{
  "d_model": 512,
  "head_dim": 64,
  "norm_place": "pre",
  "parallel_block": false,
  "init_std_up": 0.0252,
  "init_std_down": 0.0,
  "lr_mult_qkv": 0.7,
  "beta2": 0.95,
  "schedule": "cos",
  "final_lr_fraction": 0.1,
  "train_tokens": 488500000,
  "dataset": "wikipedia_en"
}
MLP neurons of a small language model. Each row is named by its layer, matrix (up: input weights) and neuron, and shows model dimensions 170-297. Each number is 128 + 32 x the weight over its row's rms, rounded and kept within 0 to 255. Numbers have three digits each.
A block is one neuron, or neurons of one layer that tend to fire together. Before each block is what it responds to, as a language model described it from the Wikipedia text at the highest values.

Responds to: Subject pronouns that refer back to a named person or thing at a new clause, such as she, he, it, they, who; strongest for she in women's biographies.
L3.up862:070164190104155123146154089120138166185150122154113196127147093126130117153104127159154115133160157177137070147110102154105157116088104104133075183114176149083103122153147157167058099100104068177171105128140085190173147150101103151161119093177149131117172171139137113076176160172115085122186053146110079130173151100159115134090164074088154128129136127086094131177135125192091141190100
L3.up1312:088131115120148073146130116113115129175105143193094138130094172108179158129130184117089180144166153164095121187183110145116155130145148063146140134105146075141131181226142117114107139182134116130128098136131140126151081141134122157165140137122117101137127114153152141126127112123135153162112073138042126147157115061133150208082149137156149117212141087055087097189105139113143134142099
L3.up1414:115150149089149122190092167162080147183062099117145128155106171106143126141103098145172160131139108202119127113111162147058138153112129122101096113147053074152184157094112143174140092126103120098175150101122120128176125139074141113092171173120151164178105182146128157132138152093071108124144091123142121150183156151173118110169137117150120135116147090159158146144085159169099161176206
L3.up1646:088115146141143132183073132131105154155134096133125145098149151115192100178159161096170128118121092199123131106064156166140150111104127126129096164124137120150130123160135114097139154110084109199119121074155149146137098148161111086120167147079148074206125111085135143186149120083096122091152142118039108116124140045149158202128149138143121100162142118104127121109142174115131091163107

Responds to: Verbs, verb particles, and direct objects just after a subject or verb in narrative and route prose, such as spread, turn north, tells him; also final pieces of names (Daphne, Castillo).
L7.up192:090156036152128130173107164143139130129132131116109118133178122121145107144123149158122133142133152126180126080125176104152130145048128082139131123168117099132135119110082141074129124062109101153121092147107117097146111137141171170120119145086136170143065118211134145109138102058173171108097145098162096161085135135132160128101096122024233188136108090149157089174087159130096146111123
L7.up452:069163114195152126141114065105093131136129103115074168146198105089110177086097161109147136155108165104124056153123109126170186097093177109085131218183146138129128145124095180162113101144164179129112089100139133159104107077120082145143121159172107164148097096143072086087098108078104143158139152129149104123129073112148185135105100105101198132173121072124088171075159148129117102123112
L7.up511:120115060183141091092144160056069166149113165143073133142043145173124152169160193125102143121106096171103154121130076181108158106143137069093115049166118087148108105118188154135178139068130143148092118135136080126120171130127108138114151143156211142109170145088109184065110132175097165156160094097021114150107136171138146141077127136118115129078091149144082105128156154089081128113108
L7.up635:106098132088113075127181140126137103142139157171101134185138118167160150137126167200173134194194126084114084125100190147156129142125143118152168152109086125095153165100116108139186149091127123138197124049084117127114069146110150137105142129125059122158151140133146162192139099144089066072131119161093080135073097115190160145154145095126125130142120143142099128090181154131102120079135
L7.up717:095139118150147179165154219170076116126125188131061159139122105115123170204094147093147098192163155145164180103104103105120142103164130129127146147177175130139150142170177135161162098138159142154154091154163101131141101121139163121113139162125089073128124102091142200159135136150150148132133095135116139150097109165201119127093098069181115130079098072100106135150128160130183140126112
L7.up795:100176136131111064104125148133102160119167118132064168136072172158159166158136142138131117064133167120088165073107171121108137155057109112086121140105136188102107136132203118145161111175125119153124162107167100137128139109123118141059170154141096166132197161077185099153125128144178146135155093107079080108094120117151079118110180149084128162121155136101108147160118151138052120122095
L7.up1120:066135139174140117123130185083151153108072166100153134085145152158086152165093123154187147105137141178113157123101129115129216145085200181103151095149147115067166151101145096089125093122108139140221177105181129109113154110114079125109111138134064117120109117167150175122123113104114113143166117125126117162123096151116080136126108161112125098120130070128153174138182140170081123155089
L7.up1282:180129100133111184127134142126118143123092180168069148141138148154108146157164159150120131156147101163131055060109042166144139145120129136083193165134130096143153099140158114169143134115146145185172143120120110147126100124165145105056170151155115129161156102156092204155111073114127099119176149152124094142147116119197134159153144136128121109181164131119135138099142191118103164112164
L7.up1337:163124158143111175164123114142092133136101144167138123101158091117131168204109141155172149097131148178119100123083136128108172088104176117101121084148155129149167109096181148161106124099164121193172167166113111163091133137089104156107156103152134109130185077144115115149148122152143116137124144141090071172141158133194094107109125125105119090080143112124126137147096219121165118156104
L7.up1352:107173055153094112111158126110131089127124151131065112138104153084164097131130123147108164116174157091048181104104174121087096127136124144112120163159160075144162125102178079165156117176132121077114111113133099103166161164132091129155148114212164169078149134088120175141113143153092141085140087092149134122114131125169102143129170088126121179159133124157132148215142126138173142153120
L7.up1753:142192150139151080180170138078110149115153175190087141101145154208149138134046085096144166112112140102174163129120153133154128158121196133135146098125092078089096150125138114119086132174175117098126159106156077160112106148191162152159115154138143127105114167138124090094129171175118107179112080117148097144102134147186135124112121097101153111075106139115058135093126185120124130170134
L7.up1790:150158097156121084143113164136074154152120104130117152127150161105103148196147139117095184142136181162135096105105121163109141087112148192149115128089155131168125055065162082089074071093116096151136137113146061181137122133118126069138188193159181107150132061121099160162109102119123167112146117171090126137142144125167131118085139122062116110086141127063168157103147187096118141182183
L7.up1796:060172142136168135145112217157110155132143156139132157139190124137160142163130141078093175151115169158105136103091148102153141083112130142145141117144066092139175163094106154103135062099165097137118102228124104186180101076112200102129137158170105083134144104164118146169132139099132121084160133166061096190106110161172165131126113150087106148150131151077079096120110173178106149135136
L7.up1866:127123136119140147139151105101092131165122161146178166099101146119132160143101081153086176140126151125173114107134144064139126163121184164114163152087102110112138130143167137053116094121172147087093173104159126161143092133123147119174153123132119130151150104125099194136097104127151184127152218097127154145121086158170089122096152165130132099178088127124118129079123075137153126144131
L7.up1868:055184158120101164134151132093123163151119167121104109132090066105127151152154090139143207140107172142123142069092129126092060151087124114133128137137110183141141129107122146149148144165138103146107105156115145118114133092108100134129136114119110128227138131144170136168096122121134143124142072137157146154117109161140110112111138121142182091081163108165111107090087175116124152143145
L7.up2018:135160082129188150123159092140094174074107119112082159143141104127105167147122123162135120157180124159116161118135079126120116096078159114052124164135119162115134178059157063117177150122134168126140120165187121140148168177125133136150139156085168103169072145126099160161063128158141130130142120201085120133123097154186150098104114130071095164167165110151117119165132178153132073185109

Responds to: Forms of "be" (was, is, were, has been, can be) right after a subject noun phrase, often starting a passive, e.g. "Purunpää, was delivered", "were placed".
L3.up759:075147139115118119124104170180143167077131148149090133140150131116133202100143110158156140159118163119149169117156150130123127094108177122127076127093151162105010129113097113148063140140150083114114127130153115081070186206108145144140150100196103125133136094114128090142098148125183105149146133192152112165129047169158142125108167142072196129123086131104115113187128176182065094174122
L3.up1108:049166180140119126140127170140170183081147099106082134149159085169089161149153119165134151175120168158124174147143111130117170139107171148114104140123146126136063092163089113147120111095077125148112056125126096114110101175188156116114111122068130109161144148175138145101119102137130157118131092189091138062172156088128152127094160168151168176143134140106125142115064116153130085131105
L3.up1302:107131127177161118115125143111133100056126131167134122098124115154136136059098138117088129133119166164137144159168053202092163062144153133119077133161129146138115146101036137112099117111140105108128145175085199143131119115131138110124107141161118097114058124164058079148093138108104118103123075156076079091087134133108147172124130122061145160095109130115123076140135101127104072123079
L3.up1425:082167155087141145114202158168091124143108158125090087153143178116096160213106189158135181157133139154164161142167145119162146105122156123125065138094028156157179097091116145149107134098143102069130086131140094129118125105156161073142153123173119156146135092168163145083145133121124153092150107171119143126089087135117137085101092170187175092139106151140084145094087172150147101081091

Responds to: Head nouns that finish a proper name or name a place or body, like Route, Mall, railway station, headquarters, Group, residence.
L3.up753:152096192146140119195111106107099142111090089134083130131116114181183125086161146121122136088115113119141104173160128127030116089059176126140138162136089145149056096136085155180116110107120086127110112159119081120120164110166198123122163160070110043150117094190150164058119170117107088113194115173112169115140161117144175125110135167179202114132125106129135101157121124120190129147082
L3.up1136:142095132159147048148190134123132188080063043162117130136079165109095106162128150147126084168147152108097119181108096127107103105133143143180131108131097142086122106100182151144071104111157139111060071158107095175133141122179225172141188110140078109145083117136055111121082100153140120095156141131167233103103180157159069116140170082136168139106138074098111120082141177102112169126116
L3.up1866:107145116189072087147174084148134122164104111126153098143101140143102167152134096176081158108163136125125087126128083092118082132183115124100088138138171057125117115119111125114077067124168138132151096158069058146119069124142135081144145138060078145113112096135110134169151140083158117100159116169083162134121158138171103148120107114117113145195106100125071167147133146149183183110179
L3.up1990:136158145179144110164095086097092116131100166171121182150086122122162130186111111166091116145135128113130099126149086082050133107139117110122139164094097099132144204169152096161102118009092174189109099160120138155195129111150178189125133172130129044158127084105083101079154138095168165130125118117089119099115175181099089138104135120121123141123099119084084094158166124127132142127156

Responds to: Finite verbs, mostly is, was, are, had been, placed right after a subject name or pronoun, as in Henry was, who are, she became.
L5.up1039:082114169151157156130166096102116145141135158151091151130170138116140195084103106167171146143138155100184168110097122145152162106110128106110121083144143129094096132101125145090115119093113120103129135079119093146097117167097153109117137074057127081101101075133183114175139146119117080107165059140178130150069110126155158138075146159141145114119139096074135035165126152146181140102129

Responds to: Last subword piece that completes a multi-token proper name or code, such as Baling-up, Namib-ia, Maxus G10, SR 746, KWW-K.
L7.up199:155183084136114090136036173148079208059091129202141117164150167176115172147144148127126134144148147163110111132147125127058131095110099143157188153091126128122169128152135114134107133042123110154185166085144137129155146128096082150107120126122122143106218116063137162110095138171103139090059120194087151142103127134120203172138123131199118091132102133126173133142053149113166109172088
L7.up245:115146164126141172160141190154084164124099168136126105146158152135198104150122150112103134149133133124122100112088167144160148119102129166117155120092186174077138187140170116121130108156194101205112120179107111165153139047093073156148129168127101106166106095097188137145181091149117096099119151119094119158087115110148104138157129127139148117110103126116059123123166203095159108097065
L7.up269:115140155118086142156128145118164139139143162100081107143182212170129107146181118066087150141071111166146104105114162122093161056137190142158099220117140094111109117135133104143079128099152098207145076163117161124157170108149101122103175162149123156139181096093146041209151122076159141098129121159124118152098077072125187176161096109096182142184140128132134162194114154085161151095149
L7.up303:141089123103152097166092125148141160100097150161145159180137146136107112135076220123107206133135095147093127139101069155112164079054131113133105129110126070093117175150121158142107075103167136112105129160144158116108137094107125150109144096181097088076081167141138192144063106127101119175106153123077057102143132117147126140136129137107136116124159131090122155134099158104114122153119
L7.up551:169129154060159087161147159129116192147087100175142105131156114126122205168114162148167189144117112119137133114131093176088191086107116099074171123145178099113143116115122131111126152085160082109142089124141178139144079124080119104109134190204124122104113114091092141170146141162107147097111182130148169085066116137175137145153157133137140109163153125124150101084150067136106110120076
L7.up851:119109158171077114100109127117126138154072084241094118178135119091124146204149137145136168133153171136112168052068080146088118139131163098153119123127132143072079170155153099152114109075168123170135080170144118170130153174121144120044109156148114099100164065108125178137121151159085138101115098165077152086086154136102103080048112133159173137117111125139138183110151172076216103168103
L7.up1029:150161130139189150145132121062139124170128082192070099116149113121149137183122205091123160142105144114074164108067187154128178068132162105105130129076198049160105172105143118075103127192153153169105116089168131094125112117119126106108109158156136121155150187092098127143108101178096158153147162102141129136083146138154137128116132092068166130082146087099134145135098082077126143092101
L7.up1036:173105161108153083121102178117134129121100081184089117157139144119179144179130158106107200110087150135133068090107083135053210119132134120150136131161162088114160172111139056084072094137109115134099109117113167133120106094092148169114104115180128160070126131100081095151155079111138170114155144114142098140081160173119168149122153081149204108103141135068145158147126127118105106119068
L7.up1061:118181174129095061114109110138164160159176139158117113135127166141164168184086116103120119107149105142176152080146077128163168075134133089149127144093102106094147112106167120139128127116158108110146059143058141152188170133095112068132146136131169070110067108151125100179141119112122098066135066127136140099112098127119188124140154133094121136109105094110129128100135176105167091187073
L7.up1308:127095183168143142106134131105162086112153162176114125135151122179145104172102180145107166123157144202128150110110127123161146168112119093158123090076137139139117145131113118118058091149134125151125094146135135185194092168129159164119114157117117114126144156144132131181151111133170113121114075143116152133104162141143122159117158124132173172148101122049093164117157136151208113130099
L7.up1456:149116156149139146122099102135149173131070170183172094118110134155119152099181178136072188191149083131137131123090105142130147110133116137103111130076125130155173131113163124115113066093124100157197109108142156128172126086089096098115155119144120091113130111083164145136099155169144121044101138137105133117115167114116168159168156139154105144174127087077155136091096160162142132125085
L7.up1540:120166156119081069104145133143111127135115147153098122151164138144140122130121148083100140148144120106158166134105102190132120119047112157079119136100193140145096160142161032109106101114138067152175112122123152133150123165116121092136203123153120175142129100113171166126117129150158110130080141136087148153106156121165111168134128133198113147139132119126073159161110156151219111121079
L7.up1639:136131176119134059156146143126134162085098139209081175172105144150107152163152164109080166147141140152138115113055084182169182064131143149136163151151131115149104126132180135104107182123130105178142091120116148090116123164097176166091182124151127144110108139099118136163097156175104164142085152128118134138169119165147153165141087141148147112083123129196132153078148100081173113101102
L7.up1667:139173156157097063153127116093143157139125088186106089165169155119130149111121135088116184176116159109129123095095161178139179079173130103149187180178160120106120150080164136130088113170195064159117103098127101162087097106153108120171171118118121139074132045085161139123145122153160155113105128135139116102179122121099101157093192140083119105119141103075140184135123115133156097099122
L7.up1702:137122161109104108157168074134142146159109098199106093161150088126067159139120201125117128134164111075189112067124102125128168092136110139132140164163116177185079116127135094098064154063142146140160117098151174112146130146135150066127141192197128128076063123135146142172089138179086152090101085142104156092133150099148146160130077115142098152179129166120091127095089130059153076130120
L7.up2021:162126137154133137118138167108113178102146092147121143129072161108113083120146163136065169118125098121169152131138113177091167066118106154132118161105140155139174144086141127116109115137138153125121087135058102119130129160134116142152136076140118128123179131111161132192197122176101099103132142130128107083160107059094114174174173087115103140149124158155152137191142159146130113146122

Responds to: Forms of the verb "be" (is, was, were, can be, has been) right after a subject noun phrase, usually starting a passive or predicate.
L7.up16:111147146148109170162122159133145089084094169125088153144113127088139155141119167122086161208134098102105137090121126154159138175096155125188116135149149098145123163205079111150110156115090091138165125140154067147168152163147099085116144184164122177106159149187108189111143094119035136146125132119117104106124129136124085151151111124164128162057158127151189134185112205072144111135103
L7.up94:070110161111151143131117106133073095058117203163172126109165120144146149130128110125155170158163160128164155149175176195094128054145098123113145098146141168125084135119126122114060127067135151134137149127122129052115135114087198139091136152099087112113117141175143172129140141051126161138116095166151133073081206096039196118152107103086100127152141161174128110140133172137169159134129
L7.up98:096193132078135182098151194122110131140141121091101106107125063073125150134076118088130104144136129168086102125136156160096150059098166117125133159160165049169109170118127092127123147165084059137165145170097105154174106123173091145177159080146118104106117110162105134163175094086155112094124154143064131130043160143134098096147136152172093129163121137111095042142133124181105127143136
L7.up457:105100140108185109150101145114082149098057205133136147137097139142125167086072121151126126130103138152168135131167114135086151150112108124035030149098135097071136098108093108073084103129141115129141137076144132142146136211195150129108149107130145114116114082155097111076184122109061111151079128176134101086061138140118141139174184174086146192127138131103138085121181147150132109106180
L7.up533:155126082199118151097152123135065119088152117132167169077143155157187130139157112104084160080151122134142120113126137127100186107087122084107137165102155174148099152081050120122087150149114154070177161149116114132141172121127114108122169185073088131133179092132105099125108127118070159111079101173118114140088174094104093157174123127128170090139084121115107088190124058105120161105126
L7.up636:100123125118071110146135187131133135140105130144095163114154141133126154133122135091145123062109121093137104207124159153073131101065137057104113161144080136118121142126119163139119103145141165105128095088130112166198115144140192162098140144111149103083103120147097142161176157096072130115115077134140147069085159053082167095136171173158151124134057095095140117180122176128154158160153
L7.up853:125099140162160199193111081110152133142093160148126124077086108134130115097117112177113106147113152115114109126153081169128145118111121146090024162075149152135133150095052140110121120155066166120169098102114132187126181126155192109074126174154157152086073091066119090118174102106060192097106181142146107073113151107088059128166160105137143116154103110104083140080164172113144112196134
L7.up934:000110110135147120097133172115152101129188099147084120135136203102107092132127156122082170107195165197152132199131110114133103097097157107114121137077077117114144197104168098100121090088066109099143104116167089112132128173148130155192142202076107187093173090101194060143109065087108096135180145124130137153125126175046106118152081131158141111077181103100108081146059127098107135135141
L7.up1154:118119171130145157139137126192146090112140133147080131122148172145098134084118152185140157107116200159119129112110106150111069145169121120042096172152092136162115105172104132088095056113101166154104095139173114180091133071143126140111093168114123185040118108095148117077120146111105183142171119184085176127141104112085237110190148128129123116153085156117108103204088097151108092145103
L7.up1192:093132179169106140094094087105077144173185110130138198109113160123167133135111154125116130096087174118169093172083131142119136110080129102113117149100120119175123125164147147153122068142114084122144107086093105160158154088149068093108146191159164107124105116148091083136086108122137147133164093143157092124063184103104111133118144124168138193178130116113064164173101158118165111116118
L7.up1213:116151164116138169153104133141196111136160123131120162151113124121101117126149135113088125091105147144145093160140134138141117083088113115115126170083070146108144143117141149126042092119135145118111091169149076114120149123130159114099118136209177160092125168151095118154143158099107145150102165145142179034083136107044125129129100186158158113165129091135083128102032180140155120167115
L7.up1257:090082130159177144105139167162118084070125076160126194067085117131141080194100122079106158082115178047172115086118130173164131136114107196094133170122101157156127134108111096116157091127134145162163111075126128109152125132083155138082165194090148130152139093164086106046145151114115126141091133149113122090062124112092173124139176168132152144132096107115085091140160178125077132159122
L7.up1486:079095106117115105120077076188150200133133121155166133200131187113105138151142108175156146132123170111093145101141100088123090089136130130166097155158122110101106137103097114135080135104129152137123084048107085160089193109152134095044148194062128101170084077107015124162144128136138116177139143154187144060110069154096140150143179176117099155136150103103067135172137144104115124148135
L7.up1546:058210132164110159116133152120081110129084149115119144143161099140100133107151087100116122120090144118149081107133149131106141131116060137110133214130163114080135146165114134170081094100065128145117123158111131075097062154180109134151169081114164109136122163099173134095180129171132134161040150140126172074140153136131117098100103133142183107121104133046110171134087097125144085095175
L7.up1561:125149096154139068123115112142143116085085119132146175127140125124142169097106142144103168179121131066175179095169057130171167107034122130070076146218165148140134134104117126139097117110157135120114148186136098120122139133158148097114167136152083154120131101144061135158172110081154094128087132046167155172129116123098124109147102139121160163182174138129139162138151165147129154145137
L7.up1716:116133166115121149149195134148137106121154065097121129124104148073113134120101095107108145148112114163131131058146092127148111153053086131121117147140135157106113134155131190127092100078123176124088108178172168130119128130193103162084093143114130080151119153144125115177154111097127107129126117121174165172137107175158157087139067166122153220169136106170091130082106134147179115164117

Responds to: The final piece of a repeated surname or entity name at a clause start in biographies, just before a verb, e.g. F-oster, Mack-ey, Adams.
L7.up195:178093146181092188165096113138114156106134123150054125161127109107154154134099096132188117185108089130104055157109090167118128160113101112137121147107168124167160177153155067106133098073165065120109168089141155164141093163157168063134185103181142102119104108168172146097152146174107116150073171174162086145146139169127141158135136112151155146121099115102104095131099130136122162121103
L7.up260:127173120146183137153126108154140120182129108182163120152169146132064109151102171128106111178143140105180089147089157167142150084137111095187112127059105072121128147175141112109092095145144101183099133165089149182090144162140137121098198165201164124130116146155209125164112150197151149124142164123142110108127089088140101165119174128080110113153117108115099134160101150115089165110103
L7.up366:158155092103109117106133121100134155164047126126097135159128138143147081145113130111160136136054125083117099121107080124112144074114112205145093105099084178125129138113174047052067184106174096126110121103162084109143087185132100161128143183190136096147157120101125152142122109105172165124103156177158143142131141169152153107110126097090149103126092157121166131147142146145130144139055
L7.up404:141153086158095121147142093106122196126084178176133101190127137130231075105180180147131166133109159045154098132078130102145144093106120134135167126111136089157113189067170147171149072145100141097157088145140101128184086139083149106107162127128149103183206182153117114160155101152160160128142117145135174135131156103068165111104157150148131101072127107078112181141120138151108159125110
L7.up415:071143169119160140118104200118186133094108106145043131135105162159124171196153150146123127081160148124120179107085164137103148110075142095175180124098144140109118159150155102123158159090133126108093127144146123078104118189120129127066211198108089127144174185124181063138073124134154166150153129147099144165144128112151096152122162119130134188149147120062096156129094139130124100144040
L7.up512:134156157159137148113131140103126109140180064137122123162141124128094092170168164119094108144182098110115187136135136126123104065131111090142072177143188091133077154122197054124175122171094095111134156156110178087107075197122172136202104162177137136159156128159160111147097135112155131168094129111118166178125095127104110185155169078104166145173123120126137065130113114121169122120052
L7.up593:148103115159136169156125162159130124096163092120134122128152102189124153109177168114095103165134111125124086081107112100167128196129115129134100133136114165163139152112160121117094098041180104141174136123135091139148139182123061102123149100082131185085181130146148125159164136063150139118099191092106118149095098183101136184136090154145099129145089129116128123132077153109155113119138
L7.up736:166123151149152142182160152138091168137134093097080103154083138171056186189129126080128163164201248089091122060107130134095145112095088122081102159151152145128122183152106081125060054108162095105119110158106154097175121118111153140106188133133133160146124148066197119141098146132128131138148103097086157041091099204151091152158157108136132074149150156094098135166100181159120105159116
L7.up901:114125117133171105137146134155149155143068060154097071170138135108104109205154174110140182124062134130160087122091142142110095075138083116131112190134127165084079113127178078098108174096144087153121126089142129135127154209100129126123097163186128047157123140108169140100103119074104099119063158177131161153147107114135115129145138128138193095179161159102121188114146070127126165116069
L7.up1067:085157091143155118106165163128170120148159077120092098181139115221119086119087120108140140126147167122142188109130143134052131131052111121093161111084115138126145151134215054101105142078118087082120135152116094167095127164123154160093111123133111118136211115123157155135075126091095126119141186141135148131101124119149137116104167130148154143131187097057155116119108106094099138145093
L7.up1419:120122153081094103090144154146134108106083089202087135154079166115116106171168137104165121091092128070165105091109142179126116061087123125155121153115180089103136129114144092148061132075137091145152103117137151156171118133117095099146123083144105088100141096043183118143155147109054129116130172161102104173130137111145176176094136143103159161159101134097122150118109148112161137155087
L7.up1503:115129189135141124072142140120149150065107110101089106155135118144128126136120065066139133141109143173174162156130128086135076154094129175125161139124117123095110139128175137112072174087128109131091106114176075168116121135137137087080149151133138145124174096115194172084089142093100166116122108157133118126125104126129102170200131149148202193122113148105094102149085080103147144154104
L7.up1601:094157152105140129186146126149155244080099126129072146147141133126110160135131137163128158134135196067138116131092173114096175159063097179158126145079081174130140190134090129113144146038125109141135146106089133141133060101105131132153193131147095120199176174164092112158149141138146122139109128116137141066131140131110130154150127119118170174189128131084100168145075107133104085106114
L7.up1637:128174092139142103113136171187026140129045134170092159157103097175140110156123165121140125150179131165102082103056073166126138109086118148172101143105106117138145161152137054111114053114108121182182034133147143114198141161173120134112150114180117081138161106114104131137149192129151131159127131125114126138105145108092142158172144153116105095120124148123140158147128144115066154163122
L7.up1713:094167116090112136097176163086130149185081117201102104157099104132106125108132153148111139119163141130135128159117084114165099084108106176142085129099169152153167163072113105132134109063139111094116120113144108139132107189180134142130198106085157113084113141087151161109110151118136196132121168181146126085136133136108130137179186101146188165168070119091130102116094115151066102138108
L7.up1933:105125142131068142196172127162154128114084097140093109105127121135132171143090109142132199165138210144124126106119123134149113098134152184103175088160161182127142171105135121127113143019113075174104089077117114155139154160154148122079115120145149086138157156135165112124101159205176133151119175153111153099122170115107113224144151146112174145151130123098108105158101132114143102168105

Responds to: Final word or word piece that completes a multi-word proper name, mostly venues and teams in sports tables, e.g. Knoxville, Memorial, Greenfield.
L5.up1329:151152200163141144187158169146122101165139083175121084177134165110116137156162176109130169132154099077164126133119073150089188133116091115149125117116126165149117139158118130142160110126146093141060136145188174128169189122160138126164121152183150156120110067066148125129090185132073149178130120166080099161069091117077109191182162137072135111162165097121133130111060189127123143190112

Responds to: Final word-piece completing a proper name (first names, surnames, places), e.g. Sheld-on, Jay-len, Ed-win, plus whole tokens like New York, Calgary, David.
L5.up490:137105189163066084133144083146124098099153150173099117164130129166105102144132146117156150116168171097125139119121094097106178084055079089172057162127160166138138189137125091220029112101113102090114111086151121179141129197150091200158183102130135090096142118163094080140106157171123106106121131101075115082112155090094155118197178089070128065148113142157147155109106182123112097199134

Responds to: Past-tense and past-participle verb endings, mostly the final piece of a split word, such as dismiss-ed, migr-ated, util-ized, plus whole forms like made and held.
L3.up975:145143121118164155156110156143141090120122167113199135057183158135168175081056146119089147145146137078092146181153168115089101120109124132115139103072077131146103114125123134085191130081155137108157158127095117133092108141144218115128123142162083135128116102146159132151049145147160106130125119112093133158089128157143105196080100196130161134127087165082122160122127167159172114185129
L3.up1307:127167101184177093138180168132113129078116139125119117133150103099151166104159159123149144147200143116092181143196120158074094140149170160109102114140083096121105142127223106182153150155130083146196089131102116085123124101166180094110139120131106134163116142130102151118104095156108077081187128168066105123125139105165141090088145137155130114120083119169138114153151146091159143165161
L3.up1345:148123080131109098185108184123123208132120164127073093077097138075147121158097134232173110068124151167149161085124148129129123142123115118096146162105109112131101123151133118121108129135113129063117100090140156098126117101155069116133130125163127148125181143139129117091071174130165107135113156163157115156073116135181154197083146150084140119164188102141083183164152136122138110155164
L3.up1572:105121110136081088105191183136095114084100136128136115121110148110093147134049158195134112155195147150124206126148129138166195099158174133147164129140139104151094121160152136091116108119117116120123129144141102153185126127145157104144138131180170163071158178105119157139115156150129115141090104099137140132107079114125147059111112194128162096079121138090067105114115133055141091111131

Responds to: Main verbs, participles, or adverbs like only, not, and gradually right after an auxiliary or subject pronoun (would, was, had, they), as in would only, had started, was gradually.
L5.up1123:114134118164143116150091168125133169154137138137114137143071134108132113088142137171144152153214148123147139091108174153151118105093100118101056105081126116149133128058184153092106139119128103070135110129134090162162153178099128122094183144134114107160099075111102162133059132072121168125176123185133096113091153153118121095110153186137144137087073105137073105095140172121161127161123